Weights of a small transformer language model.
Size: width 384, 3 heads of 128 (1 for keys and values).
Architecture: LayerNorm before each block, rotary positions, biases, tied embeddings.
MLP neurons of a small language model. Each row is named by its layer, matrix (up: input weights; down: output weights) and neuron, and shows model dimensions 112-367. Each number is 128 + 32 x the weight over its row's rms, rounded and kept within 0 to 255. Numbers have three digits each.
After each neuron's rows, "fires after" lists the tokens most often just before its 100 highest values on Wikipedia text that the model never trained on; "fires before" lists the tokens most often just after its 100 highest values on Wikipedia text that the model never trained on.

L4.up728:104171121105105111100156087094140109097090108120133113173133164113163184114094129131091100128173144112135101152141120185142032118104203132129089112135134130127130133107164085136134176139090107190134139132117112128098172101115143167156151129116108120097160115148140119101091134122147117115162123116058148149150199064085115095118148147172192048116138120175148150081092144136162118159183173166108108209142123126145094156118160159131132150119142162144113066162112156102127122128111205150160090089175088139047139055177123122073172121144120186119142138148077150081137131088174087102130110153153136103115148141165073136113109116132104090093172139148119115080153113116156116131139158100114075083165139161157094136161043108134092124117124157151112162139134174168096138134082150
L4.down728:110173190036097116163144092108113165134192103172090115143086158161089118126154134108127094132131155127142178127147117121141098121135133187145135093194117092117067096054085112122161184167111074180146086167127100132085147097178131102155132157177134160102153120163071148132087157076192139128140139097083158122060172122151121129093068099069160098108128125061146113069117146114164140050070112207123154148051084122132078093130116137113099086150168164099123156196177134087107140103125137111150160110131145139084148147193168192119174149155133117090105139171107133092150104101132107120137162150045125113176109130136131131117168156154132135133165157156168119094182161103154129135108189125106126066163105170140104122144109133047148161124150133188168098104154125138120117081164142
fires after: "0", "1", "2"
fires before: " ", " —"

L6.up1195:123120126131126109162105085137109111129137096084160098150151168123194153174134127123108180113119118140167106149176130057108093111107128102109152086117164105117124097129097144139159099145102085122137187121149114165108151111097113107146112064146138122087083102085122156117110130099106151136108130091148133173139143098107165093146141091173172095159075129177139107123145125118166180171082212092123125140111163150120110158119167058133113141165114123134078126091149115112135087089147110121068141168100163168124142152085087108142087180102161200114093109131145096108120104103078143130146111113188151109137162093152123138125089011087080152109174189105161107096143129127136073115159167148092135134112117101158094140150136117226132042156129153154118105203141143131173159093137111
L6.down1195:167119092119078127127129117146153122053108128109161118115185198098122139146111065142064107122124067156121152127185146118120112138154088112142135099133111083200150109079151128148140118125099177116142184175154107210090068145136118090147150098080124130100124110090122106066129120137165131125136120098096140112162125104041153114071149094125153152166132158119125116127138113205128130137110125102122100102086124126148101069155117126092158106103135134114156111141186107095176138095100089111107140181101114123064089117196123115186123176154134181145122177136089165092124117098146156138121119115100097111116142112195119129082090142181081155113160142187117115123128067158120093177119155155107072162144114172115078154124124083173136139145087155125108098109173066162063113074146137
fires after: ",", " -", " November", " April", " March"
fires before: "201", "200", "202", "199", "1", " "

L6.up777:111134127132115103177143177132154094123078134144169124118072120078105168104153126131141098124138122158094124132121116116127081108090131127174123092090109097121083148153146144106123193099081108120164111120074153100099161134035093085118122107100162164099125114200147105132090194137130077137071102126008096144203098152134124192141138179197209108115100110111140144114194139135129112133137150107139161121121151158102150181158145086138099107195114184075173120200112105076148140127158110134118170111162083121109106103123152122164155095158094175129142082129115142156114175108103070097081087121138155109060175149116144148172113062132107119182167133065091108096196127174118128089142111117184115134155202117128190118143119107133089147099051146173098144073165135151165097066090128
L6.down777:078064106182198108122107121171176129148088188140152135193122209083129145101093097168133079094090124117137144089134104123103112140141131098095128114129134126110165144095024118125072091129108108179104123077153188137163122092117132155151153158116127135141134118168108104113127076117165106102109123109110126078125118135149145137099146193111085119133129093109122101085094135125107132051129131101099165158098121110152100136125109140142136115149169166202225136141157091136073145158169149138130165092105147146130173128060171139176100095145167177094129151148150173083126131160168131150127120063231108118112109105125121117139100081142160097116099092188110081180131163179152083126153161163173059142146139083160151172146067181116175137070101146119090133106145105160151092123180134
fires after: " |", " place", " Field", "|", "ing"
fires before: " |", " Pr"

L9.up1179:103132163112120121137148050084126169133170098139153156156133147133161096148152180160158082126145112113134131148217117123135140135137125140189125079164166158102133100084160079147120193066103068120082119113168135088141161104135176126104132065103072187082143059128077086186109128111142140121092114149125160135133129185133148166099108094125178105113144117150198198118178175093145113118078074164127145130123131126118114181100152096140096181075107094147109125096083133183127113145145182098146177114113070144092112197122110160097140159155124119129118083158134147129163111132123066089071096134121201147084061089125106095140058113164142096182078128061133164144111153119156104119147125106135127041124083122126113125118086141152140061098095098153132082120189151159105164150128134
L9.down1179:066126184132153122136153111092103106095125083197124145072067124096130094143123178149077146176124055062096063062168082153108149076134128225132055131105158129197129102139107197145116148111164099146077108138070162184199107166114147107158093141109150148088147112067127124153133128124104144143133145179144151171135150152118145142145185114106126135174135168134121159138146102074060104117090130080128106111106163115083199129199054149076147190126104153182185192122097080118122096134147123099101170150101147117081148095183119096117115138119134195097135082142116219079084157143078143183126063145101110104130082158117144165164109168148126133109147105150139116120155128111169100133133175130109107163094142161132132109113091164175144122196111088152147143096128086148128139147153171
fires after: " |", " |\n"
fires before: " |", "-", " ", " med"

L6.up1382:125163032137083139149132113133110137170097105144133113161097108086102197158172138119162125112132174124174141079131091129108129130140141116106102081135119068138204098099168131181097136045095155098092180044123141132094156088167166101076106081163141118098179110142095113136162124102105145129073118143127128073166103186126192098111101155186138119077156120149175124159079116103127125108125095058140158107099151119152156122122140159104124118117087119098117115154082141112121090087105071205149097123098149154085146083142179146163106107134145106146145128162178161167152111125164114071126114107145133069101153193110112091139090142139100081116104214165149136175090145140122132161104153138148132182135125088106150091123098160134171143172078103110161147134103090138160142102178170
L6.down1382:133188110072168195093201144157127078110111164113086058152111089112104134102125175120176140106100094153169117116114107112148158115169062150088127119094120161127104164088086171112080099143152158090120191094135158184107132113127152066119157184187143125128113139100134069082117118098145171163049154169159084137140183093082126118078143109103156146055100115089133120191097116186116128115133109130155119074134140166137182088123156124140101140124164041063144099159160097113161137120077109158086111138191180131099141128129089150113133138098133103141088145104167140142172153163136182163152139144132169103102126094072149155104166142087105122163144160104091154132146061128156080096141163124132181117097089133157066173151109125150145093131129111142124076102126129176145119125160138
fires after: " ", ".", "″W"
fires before: " |", " /", ".", " |\n", "%"

L4.up826:101106120148159112097106182051122102083095140161129135150082132124121135102206125076103148074103090115144095134119117115154134120058160184113113124166133136138103113168123128110129155082153104130184157145054102135148162181098097122151075081132119183103123110155113098135117112132142155139121149090118145097210068105143103138071167103187172151127109104166172118138131144129145110098159079139051134102147183153088073145145179096114124084163108126138114164142039130166127132152138112079151128096154107141130135101093149100124095089055056132159095121164187152133145137127101129125139120138137125070100096167125146138205137037183094116120097171060169200135154158159115158171146147147119075124167133145109117164087106216192158118131138145181142126143140121138157188099086137
L4.down826:192140097128122142128108123124093110139091166102140098085132107142203111114106171120151137089082149134119096081119153123086178100143151122157040128076122123108120183164109165114136155142091058102139062107152121138148109107129154132107170146136086170198111137122112127101153216161138084155170127146117063160176160088166143137196118086149141103142144140072097071125132134150079139150124147109094148119191126140149070091068155165125097229117137069146165168110151139109093184127127162123089125149092141129118135102173109082149149190125144144118131055063071132192125124183175063055102121157130095123120114147108154130150109162099167142095090092117145118153100160137154174147162101124137140114104155177129094135162162082061133145108139093101137182095107162107109109099120057
fires after: " |", ",", ";"
fires before: " |", " |\n", " were", ";", "201"

L2.up120:047126147138081151159146114111125066120174089082156144167132090104097166180127124135135126122126140123140178123140116154122070135152170102126131061121164137086166123147087124055185091120085099106101142122117185113087126110134086172129176064115172158091105137124038116156090122132119160116110103123070119168092128074151135107118110139245157074087118103110132159119168093160130167129147126121129169106133132123163107110156133111122077107152146126095123141199120132090132087105125115116141180152160150149124124143081135113129138210118108175098144161137092089140113168076158085176131117134110165141143151182138123144089167080118158134114149139077143168067140136134144134105171129147141049130144121177184136147137145123104113098153051121154144168123093201153139142135104173
L2.down120:150111153147151131115206064041087134164111143108021071177085094158112080132106160062186066148125121135146152155126132129124093100117155168098172172133089136128088104111149107170101164181139075162188120099098121140103181084149117080096117122144166103113053112184134189184163116135145148167106150122143091108118146198140092150141169080091072161121121120095119070171102171140159059135127131120083138085168135133135162059147123184165145118109172148097148095130141153142098199151142104105087077166151123078168118139181141119113160128109094184103142130138114151111129130090137111137159082104148210126091133161201149137115159105124109138196130116178171166118126125120153092134098112114089130110135112151131127139142144114141103095085129105175123143131057128139165132126061121
fires after: ",", "20", "21", "1"
fires before: " ", ",", " he", " the"

L4.up1474:122116087144097118158125130091148137134209113077123142147071129124157138207127113147131092075123113127168140069156125144186114128115161168110181141110118092114186137136114089135106210137152089075097154129118197147112146135142139134159129142151138093055164131132071071100093131111130143189137146181133186178112111164105087153145208121185137112133185168135116156119173137098166052150111159114125149110120120138123142145132164171197127143143172161056095122063075075138151115111165145080135077120127079158075119095124105097103140132097108111126087121204078161146153090102171132121162117124124137113116082163186131110110145074138136095148047106140098118139097099090094149171154161114096109145167155125138081096126091181169132043083076146161111141098125116188122127093118106
L4.down1474:158078144130191131162141098122113140178092124141119121191123158139085143073106102137113163100160129112124152157109097139132107163154111189139114117140186167174085129158102050095104129197123134103092108172145150128104144132093071193151048094106177109131131128136161099143123099109135128130183105178182116127127129143128108125134147135100077075133113158041160126164104105142151128149130178145157149125255182138150087080212133103115108129061132150156112084178125119122148103112097064124109165132104072000138101119113119117133120163130139133093075136079111157083159117059137102147120081139146144193079183153124129127129103111136171179149106165118157139161129141197115097100057148145071140095082098128130107138162156053104114133189117117111127118140190152186152106105125158
fires after: ".", ".\n\n", " According", " Th", "5"
fires before: " ", " the"

L6.up1308:104135061084121142152169136162058124189132122115121098121098135140131087160155142144079123149117144120155174089134098101161108116082072129082146084146136212175133113113081149138190103142118149124093175092117108136127143148139081096117142138128099062134110145088107108094169104070103153150129153140107139129141150177073108152115102080133131089124128140117168134121115178150177173146111150111135128074148131116122148148128148159157097132133116104196154118008097108086098127136101100106137134120112179146103118156167104140100106132155098123166097133155112091056165165085113130128187187169107135126117113152174176146131116117167124125114087096062129192118141053136091148134134154160127118130119131139129089148142150183111173134151179122134110093156095140095130139111132174
L6.down1308:140098144152165092085196180113129132126114153102117134103116145113127133115112125118091201133130095140155150110123151138104088078099062148090136161173182117100163132127153100124114131120071132115121044131119105090133116165097164153091044150167112158137121188067115138127100109121111153102184157136148137132115142074179134149108125115115132124201125145096145142120115138094117136109140142117104153155179151145152069114121079142111189182155155080142135188147101122157173158116184124140134119137150068142135126100106113106113076090114105137100141098132175135111084125162165169082122100125157158085117104140174108144172170105137089098089107136185103083121173121141107082118149155094057106106159194140097149121123179177127171100094151146071118124120144117151162130172158135
fires after: ".", ")"
fires before: " ", " the"

L4.up424:147073100107102136112077130067147137118146113125133195125128160082074129203105080083135145088158056125131092112114113175146152174099168132130130105075123115107134144098146116174112139110100117117064123046168157088140088137147108133174134115127057127099144083099186166122189155104099183129215170128160167101114121137136152102129061110104102118112165118143120101100169174110148032118144104141116140074126166180102107139101107136143171129126153129120130139105115086159048080171101122163111130069110139146104135050158102143144100140086204112112150101110130132089146080205124169124124146160171173118101049179144088111149092121178161174085128057168112113161142093124106108155102140125110162137100182123107121118114108163138108100087078155178106139170139202121140147160123125
L4.down424:085102191149126115166223112077130061162156116137128148096106167126132080102137127114149119134120127110136134170089152153144110121158148183112077144121165125097132142043079152143153148089108151133128091151121133096099109136135124096138170150164129163054133148119122132095125149101105132110123170151118157114102119153157094184133112133132196104151073096124116100086145153142067139176094123140059154154095129151172105173081121156159046092163139104154092105102153150136143096175165113100066094136147138175086090101135110099123120084156135143176146128163198091104104119163112140087096106110118174167147145131070165179148152115094129116120123150032121115143138106129137203109138130110106088119197110155131121155051166093197146137145133154110134145128170099129112124114094074
fires after: " No", " vol", " Pict", " Vol"
fires before: " ", " |", " of", " Book"

L4.up1071:089057139104132143155146137139109116168144104115133154093125149151096109096109144091130166108160172106098099143109163131205138149114106130171095097082138203160170126116108139097159133128094114103117108118068104168124139082122090139146119097179133165139166108115094121078116137092064119139139126153136129112119128125122097106141162069145158131102105115121173177120103128186125083132126136081188121124164155156077117143118156161094203118139126157088160107082085070084098088126139059170146119086075165141041104160130138147158090146167141161146115118112124111082163204102100195181176114122118121123109155104139118146150083152154094104141164154126144137139111233107120098076160136116117085095158124145120170152198159152138132121130156097131139080142020164129194125110163096
L4.down1071:119141133104122138113125076106140092145113147142129060136109155221124130147087166117146142139130147129107077175121150152151167124134155142155173190118112172143120113112128159140149099105093150178136097102081052111128115122146128129078140110192125124071151126128157194101147151070126194156151112116128158113078155119119114131098128147107133151099129125103143112139130173154162123121134127117151144134206138127159099079108097119073171113127102108151088098114114164143116114128146112140102101059151127110045062175116158148121085196196110092171077121115114057136131151164090174145170085114173099155163102114129141141152090141110172096186131101170054129147119163146141087148176125098099100127163120095097168105101159075137135157100091117153127079096086116140144087147201064
fires after: ")", "0", "1", "2", "%", " "
fires before: " ", " the"

L2.up199:152175144112119090187123060084148136162168173113177140123122185173117120140170158101123138181115129145129138035139075110135115197144170185118123113095137147108203115093169088122093140131141109119133172150128157115112171114093117115106108112125105102063155184110143167087150112081151168124118095089135193076124168108132187103148103149101168108172087129183206148043151176195098155153093141079096161107139119133114136137125167077123113118125219183117108132133137118078148106064108159155122108147086110161091168162123138147148125170092159076124160078144106132143190178072087076114147077142121093115128161121169033109125095123188094031082145107166099147156130151145108145136103123145129093111140099105145119150198143104158133078088148131126118112145086119151075153163161143
L2.down199:184170108134138151153079129145121191142109123128113122115107100167153094160170089168145151101167092163149110109159114168113165158084149118134168098140168097133150115138098163140058136142106113110123110141137160083116102116150173084073182094068130085095110167121132114074102133160125165120166121122109141127124116160169106197145200112141156084098117100120115117138129156086091148070117140181145153101129135138164174080103169112133109130135102089078087087150173117145104115101198107115079156173177099116095128199100115193112177096127125082173121146108074071170099140104107090106150173175134140147088160181202132109128103125122139109131195103114131105145118121122113109177115156180211157145141091110096123124170101145039120114128093138095130134105150139101093178154128151
fires after: " |\n", "|---|---|---|---", "94", " Ma", "55"
fires before: "|", "ach", "37", "-"

L2.up577:076146103129095100166138129069163125209079082074121093068141151112122210133106117161116124166122114115162176153118137144142081133108136125183060137116153120213151098132141141103159112146144202115112204159118155086072138137091130123216078088146033100106109163138143088144134146103172120144096134073152135129084167071119126087106083070170116132109119154119111160057137118183145130125141110139097153138070158151135127124135134137109104144163201132138162075188164169103122107105129112158130091126159099154108155107190179153113121181158140116125137124119174096105180123108152136121164175133098097101100169097173130105123107123158106127096135164178158100137183175097108030158108139153161133074109107109198125148168114127179157092140137165130130116147106139137119071167115152
L2.down577:158145148158085097098156112122177143204118098141143148196134159133110196137153120110167122172092145170110131166124116198101144139108111140134138144072118116176070148090122196118090149119119106149125086123236096136108168179070074115165113090156131138111173144129138139140126191145165098127134151098179112118100166131068157133142120138111073121152111136170132111124143151097135127162126131237159086154106095132085133105110113131031090084158151074142165093102136103195143139157104077143178064135123099097176122177106151065114055101182101082152116152042180108131144122142123137120090130077138128117131111102160094147137152084114161150168212114166125095140151111169064136140158090061095121133162156091070105199133144078134175120172113142106131106108132118189114127168153113
fires after: "1", "3", "6", "2", "4"
fires before: " ", " the", "1"

L2.up276:081115109159139153151119129138120118121098158112131121097092169158130144151162119167083157181103138148108163134139138136125128100117127118127111115148145155114132072106100140119153194140122133140177139123086134109158172112114078163114144161114106111117104193097111096147091029092090106152127096162130125140105128049116116078137150114080125076126103203143133159158069131097160102153134091116157199061128176177138102138128108086110107159171133141123194069139178107162085156115077082115159112053108106153047149147076111145121142118097109146146064080102134167093109118090107100127131154175055109083093128127190033146103106154094110111158115155128167129120150129145066124140170169134157138144200118215105108083132167121137130102095140149119161114124071081145070148159129113
L2.down276:083135169144140157156114119138152118083151086098115080083078159148163152127121132204154115177182148129078127157110097076095121110122070142155081087150087126114117156112200084123123192114123131126124134139106126160158156144178114071122192164121137122110102153075116131119108087131154084109127156093177137125095107123130107134094088126030131076145165134105125191163108099120104109065144145160103161148127153090097101126106102095088164116188127112040129140168123210157122157116119126055064073155136173126089099122083152126099122124156211117124107143123087090144114094111201112153127152102119080124130101130140057181132144129118188193142130116156125153124110110093162099136138180143149160159062153145146087133172131135148136142162158099099096109120101128164094147094202187
fires after: " —", " —;"
fires before: " ", " —"

L6.up1444:102154090120142134096089138084182124093109199131121097183165137152083132100152116148134144066101161165144084053086074111155095134104142097162175155178147157092225143136205130140146129120072164097147151122113090072132165127143183118083142137117127170084080157095090181123126088089098180138150138176143136066131096144095131158147176079106096131127088125120124102145106132140125214134168123131072104124137148140072073150065151058148144205107148134110116144101133121119098159069179126140161151072136191167108180121106125186129122134102135157125133119124156083172172089120058128155158117130079166162106144124084030092143118076152082119120078130187123175122168132164042124158149140138129132129158147142103154139101123144095139128054148179105128148127124171174171117132165145
L6.down1444:211185128129141148098165142080149126111157210124133155123051159148139115166137097163145073169087182104104127121119152109096046141091112173126107132160164139162139124137170135152141087147155109155192157152062121141135127133156110126133142147098142054151143165046114105127140142140179150131111198183147045098091160176080085107142162121098102161176111159106104073167123151143114164151145122114127111105137137064157148138126191138156087163087142137151158177072112097136113253094086146138112164042164108133110126103147151113168086193171079134145135175057085123182157123122119113125105106136138113128109134121083065094103109118147116167128120095074092097122129122102112123138151135137138102120140173141123147145102152106109080142123102127070123159181056055154147098097140210
fires after: " |"
fires before: " |", " |\n", " |\n\n"

L9.up356:083152112174137139164149102118117117155145117135126091176144150094138162106086120077152186154110147109124146137120189143101117202160113130150159101126080117125154170084130124148141114104127145135135160121135103101059128146114131160141092126155072113117136060119131194110161127101130099141101127059150104150066116120117038112166093120116159160154054132128192115180165140186201200130112121131105124125157166112133091117166108059083111161104192148126099082109112135107101100157161114184131094077115081138123137075074113153137151115100162084118204080137122106176173161087153104173140153147119155099101084107159161167117096097125171031133091145088116121151122137086135124171108137178115076139157133123170115165158166123108131155132124121137114099151080133191154145153100086
L9.down356:127155111089174117130159101112163103175187131161135142105185155126141143114146090155129133157081091140125148130095129167112143131164109125081107190128104114148120160155130155112100158192182122094125137096112112089115158083085110165127124159125157102237129152199136142131119112146131124125109101089097013119049138103100104067151154118089121168156029187121154104167105131107156231156120098079134124115177173110168126119163064128106103141130166097120111110117121138094116127138110157127136135032157133064152105083142137154119112125114114148144125096016155139170167130180147151151100149148117108110153125072145160255118155140121106119136112090038096168090085172165134099145104082143149119144124073081136103192082158068106115179115125151174138090190107126170046138154107124
fires after: "0", "2", "9", "1", "3", "5"
fires before: " ", " —"

L6.up315:117117081113115138125111086156101138097108095132149116123159168073150165168132188097144109171172092121098075158142129144101105100146180099111107044127125111195131075074145148115131168133138146168130113052101120097069143133133111132151060112171085170096098129111063184132139150094144087133111149088158134120142136121098105104127092138130105037161048199127167179082092168144146135158105105083125139110139133129092135198167158092115119165127097179203101153119140091098085141126134148188132178125094145157128090125195130172142193095145116093071164165133099146089128089166088103132131088106106097118074119133186101138198078130121167119104133165129089109144148133174084139175179239091157110092129108166126159136145146114103094160097147120159125106130055149148158155122128138
L6.down315:104138074128168205105165153123115092132130200121134122125140147094119171088136124083159139096102078160123118174169192133109105071112166119103168091134085100144155149187185146141068129095068119087130129130135147158090115086099129074163134123110070146167183109154162088167153141104094178131136144120100106168078076107173136191161103137147160143119112161067143170128105139101161136062098123140124137153172085144164105071171115132160154177134125172136190133127069133104093135140109111096123116087128142128138101103095136108116129154149169092127168120103108122107170151143156126177145094161120171123154060155105095118103102161139098122107112150119068171079136114172154119143135103144086099169118160156137091172188106121107114094122163126146129135098102122121132017172083164
fires after: " ", " |\n", "0"
fires before: " ", " |", " —", "|"

L4.up210:176141098116105110132114129099127129113107126169082089133114092124093142104126170132134178103166136149138148117125155104198048126102162196092093110103104132151118143155171113180087129123157089108082136128085109082093138159148106135114102122160111114099113127129133167054141147083076169178055095080164144154060078135108079158131109097177128104126119205160163133152112136168119178136192143098124144130140123091115045150111140165102106140141191114100121046170110108137141106096181156142153130128111186123085151129118148168090144040107139188097134057160151133111143121152148132159163160082095090144117145089179136144190112119142085039149093095104143149128163147071045132107125154072146168127115095167147129127088153112150136117131132143154125138151073160148136102167152146
L4.down210:175146124160102173136172098112147152106073130097160126153065190110115082172069119125157149126093122098118131098139135202143169117141076113147113137099163095143167106132076178073105162111064103133154133105129147121165153089129125191154128082166138101122169164125095121150078108158143101152141102136074133151175115123101150164119134113103172098121142161184163146053161137118117068093124171165102118172062119089100162102133092072187122118112136169120094103089169168159126141165116155206140132139113069126159096132121147145150057126199152123131116185100159091139177171120130138062114085120117108105122119116161186122122111111161174165156127138125180164164076120150137120118141163137189153044124084112107131111109124166189122146114164104091130088066165104117115131068142100
fires after: " ", "–", "-", "°", "%", " m"
fires before: " |", " |\n", "′", " |\n\n", " Report", "+"

L4.up1073:123158083146115116066108129055121140113098167133114080096127120145076127150153174100119150113141105124179077069131126087108083104134133136168154104123145120131104107124179112174084168075097066142177145100126105105128149149136139158088121114112097142091148119110116109068138130119087163148131077129092153070081043112063110159107162109123116091143119146150125144122045071091154133148096053162116168157127109172156085147031162105112194073207111149103109155148120164137133168173095129193146126127182130209105158135149146118154132072148073116126098094138170174148137147091071096124139125180109139152123105122162088105140134150123106109051098100129158115173159162173091199145112148109160088080182124132147115102121115138117171123127104084139174157131089110175121149133128168
L4.down1073:146101136088130149095191157085162189110088138151102117124110116112101126138105180136135139125093156132067169112081102203071157113172162202138158142109144116079143185130125154120049077106115114070133146111116111149131120148177117123075163096138115085163151099084129083061109115088129091131133160131132099163133117191128101108151064147152117138133125088095083070156157145138108146142194136142115145097155160127174086106121139140119064088046156183103146171091142133152165171114104100156116159109143179138122166128150088133163189077095124082131143117079125135185136106121176106118134064140145084062113122110128112128136096167093156135057118129105080116095144050119148128106130142156109153091137142172132111136205099104078118134082100120146136146112173079133161126143128160
fires after: " |", " ", " .", " S"
fires before: " |", " |\n", "."

L6.up386:066167117122147139154163084147162110148062170097148108127108193155103139132102156154121110140185117144145193181163086131123090117115171132111188104163109153124108120136193137138156149124093083158085119150123065110101100107105120112120098093094097088130065151113117076097118094088112100141091079073112122139113148076087100130120138153156095086123108149173128126156106154092150161158134099128125138142137087231108116085092096128113120117168131145075131159124180184094117121110121146107155155148136098149144146158113080126144093114108094095055191082108091119149152124092154090139105095152115170125090157068220102113115096129072151129047127126146161104097123156126173079152141146119146096139110079149174096104145144128144191089104088182123152158076155193124090135151125156
L6.down386:075100073070142135111164141112134080160154158086131117119116134119131094119164150143141132138163188103151093119114102153113136119105140122114148113215125098150194120100136027118173155107073123120121161115107119156115119130076024143134156148159045169150109106108110129090052171165128108146110159115127162132153118121118086161110175096093166076172083184100105196107062185122108158143137123127111173163142124135135190135140121119084138182149139143109098112160118107109131188133158121113139115075193150166133142089122138140117165107077089157141072094189158100128090193143093149147119201146133093112153078060166121119120103099131127108153089154087066147160161149220149112112160119122080116141073083156148147184109149137130125139118102127150124163180159146138083074132163128
fires after: "0", "1", "2", "\n", " |"
fires before: " ", "8", "7", " \"", "2"

L4.up258:148115112141088133139134150110125117158112126172126107139059075058134128149093137114154152120082140089123119163118070130204078178085102179202163129179125153149155131125150136120194184126149164042110123179086087137075152103120089172140095110139118152103130139188091156099131174050144153131120109130092110094160132180156102132127156136194143150108155172131114100130133109090166131113100084129148147214166176147127123146133134125178128138142121146124061112148072120152105113089140115162155094081110107137155138119092169134111142159092092179149131095170126156120110123105083167070135137067136140096131133163101126144158154104132107090137131098174137153201139152136122140074185133104073125148149138139071193167093063173164168071114165114129100227098110152131156083096105116
L4.down258:119107146188092155124099104105065140172138151127098159161121170112131093084163156129169110138122162135084117164129145125178176129104136156168104081171133152140081120095136117109184163174131135097168146148096109148148151156080127136132114152057203163124071140092106119136067103112078148126136157145110104120110098094135145128170130110131111086045091152140124085080128142103151152136073138109121113134135124148105091103108087159139080074135158143103092037164120132128130146128153101128170119149151119164142147153160114127110166046106123116090122131098150153122097126106132134111112144097169149100091136171099108154202079154127111087114112095192088181144153140126129172121176023163106157090159099081081112172133159097139160131126155085027080124161126128123122196131134124
fires after: " |", " New", " Ste"
fires before: " |", " |\n"

L4.up220:144212113106148166131100126104108157117168160117132088157116180150039174145156122113154164099145172123136059080160121125185074112060149158166156119124125116097143145084139073145086108151123082133082146114133139092072147115178147118101147148079110150074099135102116098130100157086090205142157120083112135165162181135054141111160160159141142138141128168173135154066171120111113108152136147150138144142127088152138136131130172078134116117185133157100033140084077106129132158157131079108147125104124122150125134099084136112126117113184130082107117116153099130151152127072068051104129120174139167152110109183164038113170106072119134172091093051163151118075178109116102189137113168137101075098168126120098073135154115120105121124138057123182115181194141147172197117126134162
L4.down220:158092128110120103153156110156150204119130113166158142126134134136105098160078135118179112137111133117086108139119144107106144148105152129076147166151141086146115146162078083103095106147107110077107073079110156213146148138172132123158135137117134036137125117095095120133167108172107103180105093121144062137116138144085137140190090169081088125164150089109116136211090132134105129124106065077149094155179136160094091120191118110172079153073122170088162131100080141116117188111152115127083151122152110012146080185100114098158138159130193117119097114143118163119114138127164143122104118109163088130123141129146143136104104172136105125143109141179118111082094145111108127144112107100156116105121127164130092154133102088125152084160143112146117085134099122217089134104188137
fires after: " in", "In", " In"
fires before: "201", "200", "202", "199", "198"

L6.up865:153109143107128089068083112097093113149110126135132057163096101155177198152125126136186095115145110165189121096131138081082158168102181142106134129125168148116110156141137129115147134079152132067151157109146117103123189101072107124136043127149070173090114154173130098119145115086135176166153072147081124083156102114122134130110128142139168108122146095128138140063180184151178132128089153131094183097118137064082135135141114121168138124168110157188119141140116131128153163142086103174109130185129144142073100097125163131102161148103115070185175123132081128165128152104101093118135098128140157122140078121117126111141138088167084068145158106143167168149135167104163139136177148113166156111148226128070145125168057141170125109110131122128091100074158148148155073100108089
L6.down865:077093161174128110123127151117112169189150128114177132168086116189130140170119041178155105140109109097134109126186118094129122110155151198127122090128120111120119161162035143109152125185116121149226122092170108137148150150123130142093083188153099157112129132147106144124132098096092160145157089116099137067094124153090087180126171139090156137117120114147179148088124080093135130108092170136113118133136145089104153131171090136101099123145113142117157092109151163191159088089165136085137094132109208172106119160131152217169096158160114143105150131109120137137176072076082090105115113141093105148126143090093140132135087124179169143202127125145144149116154151153083159110131099106161170111080162099098060123097133107123068111095176135140116131140234144160171138088135117
fires after: " |\n", " ("
fires before: "|", "iced", ":", ")", " |"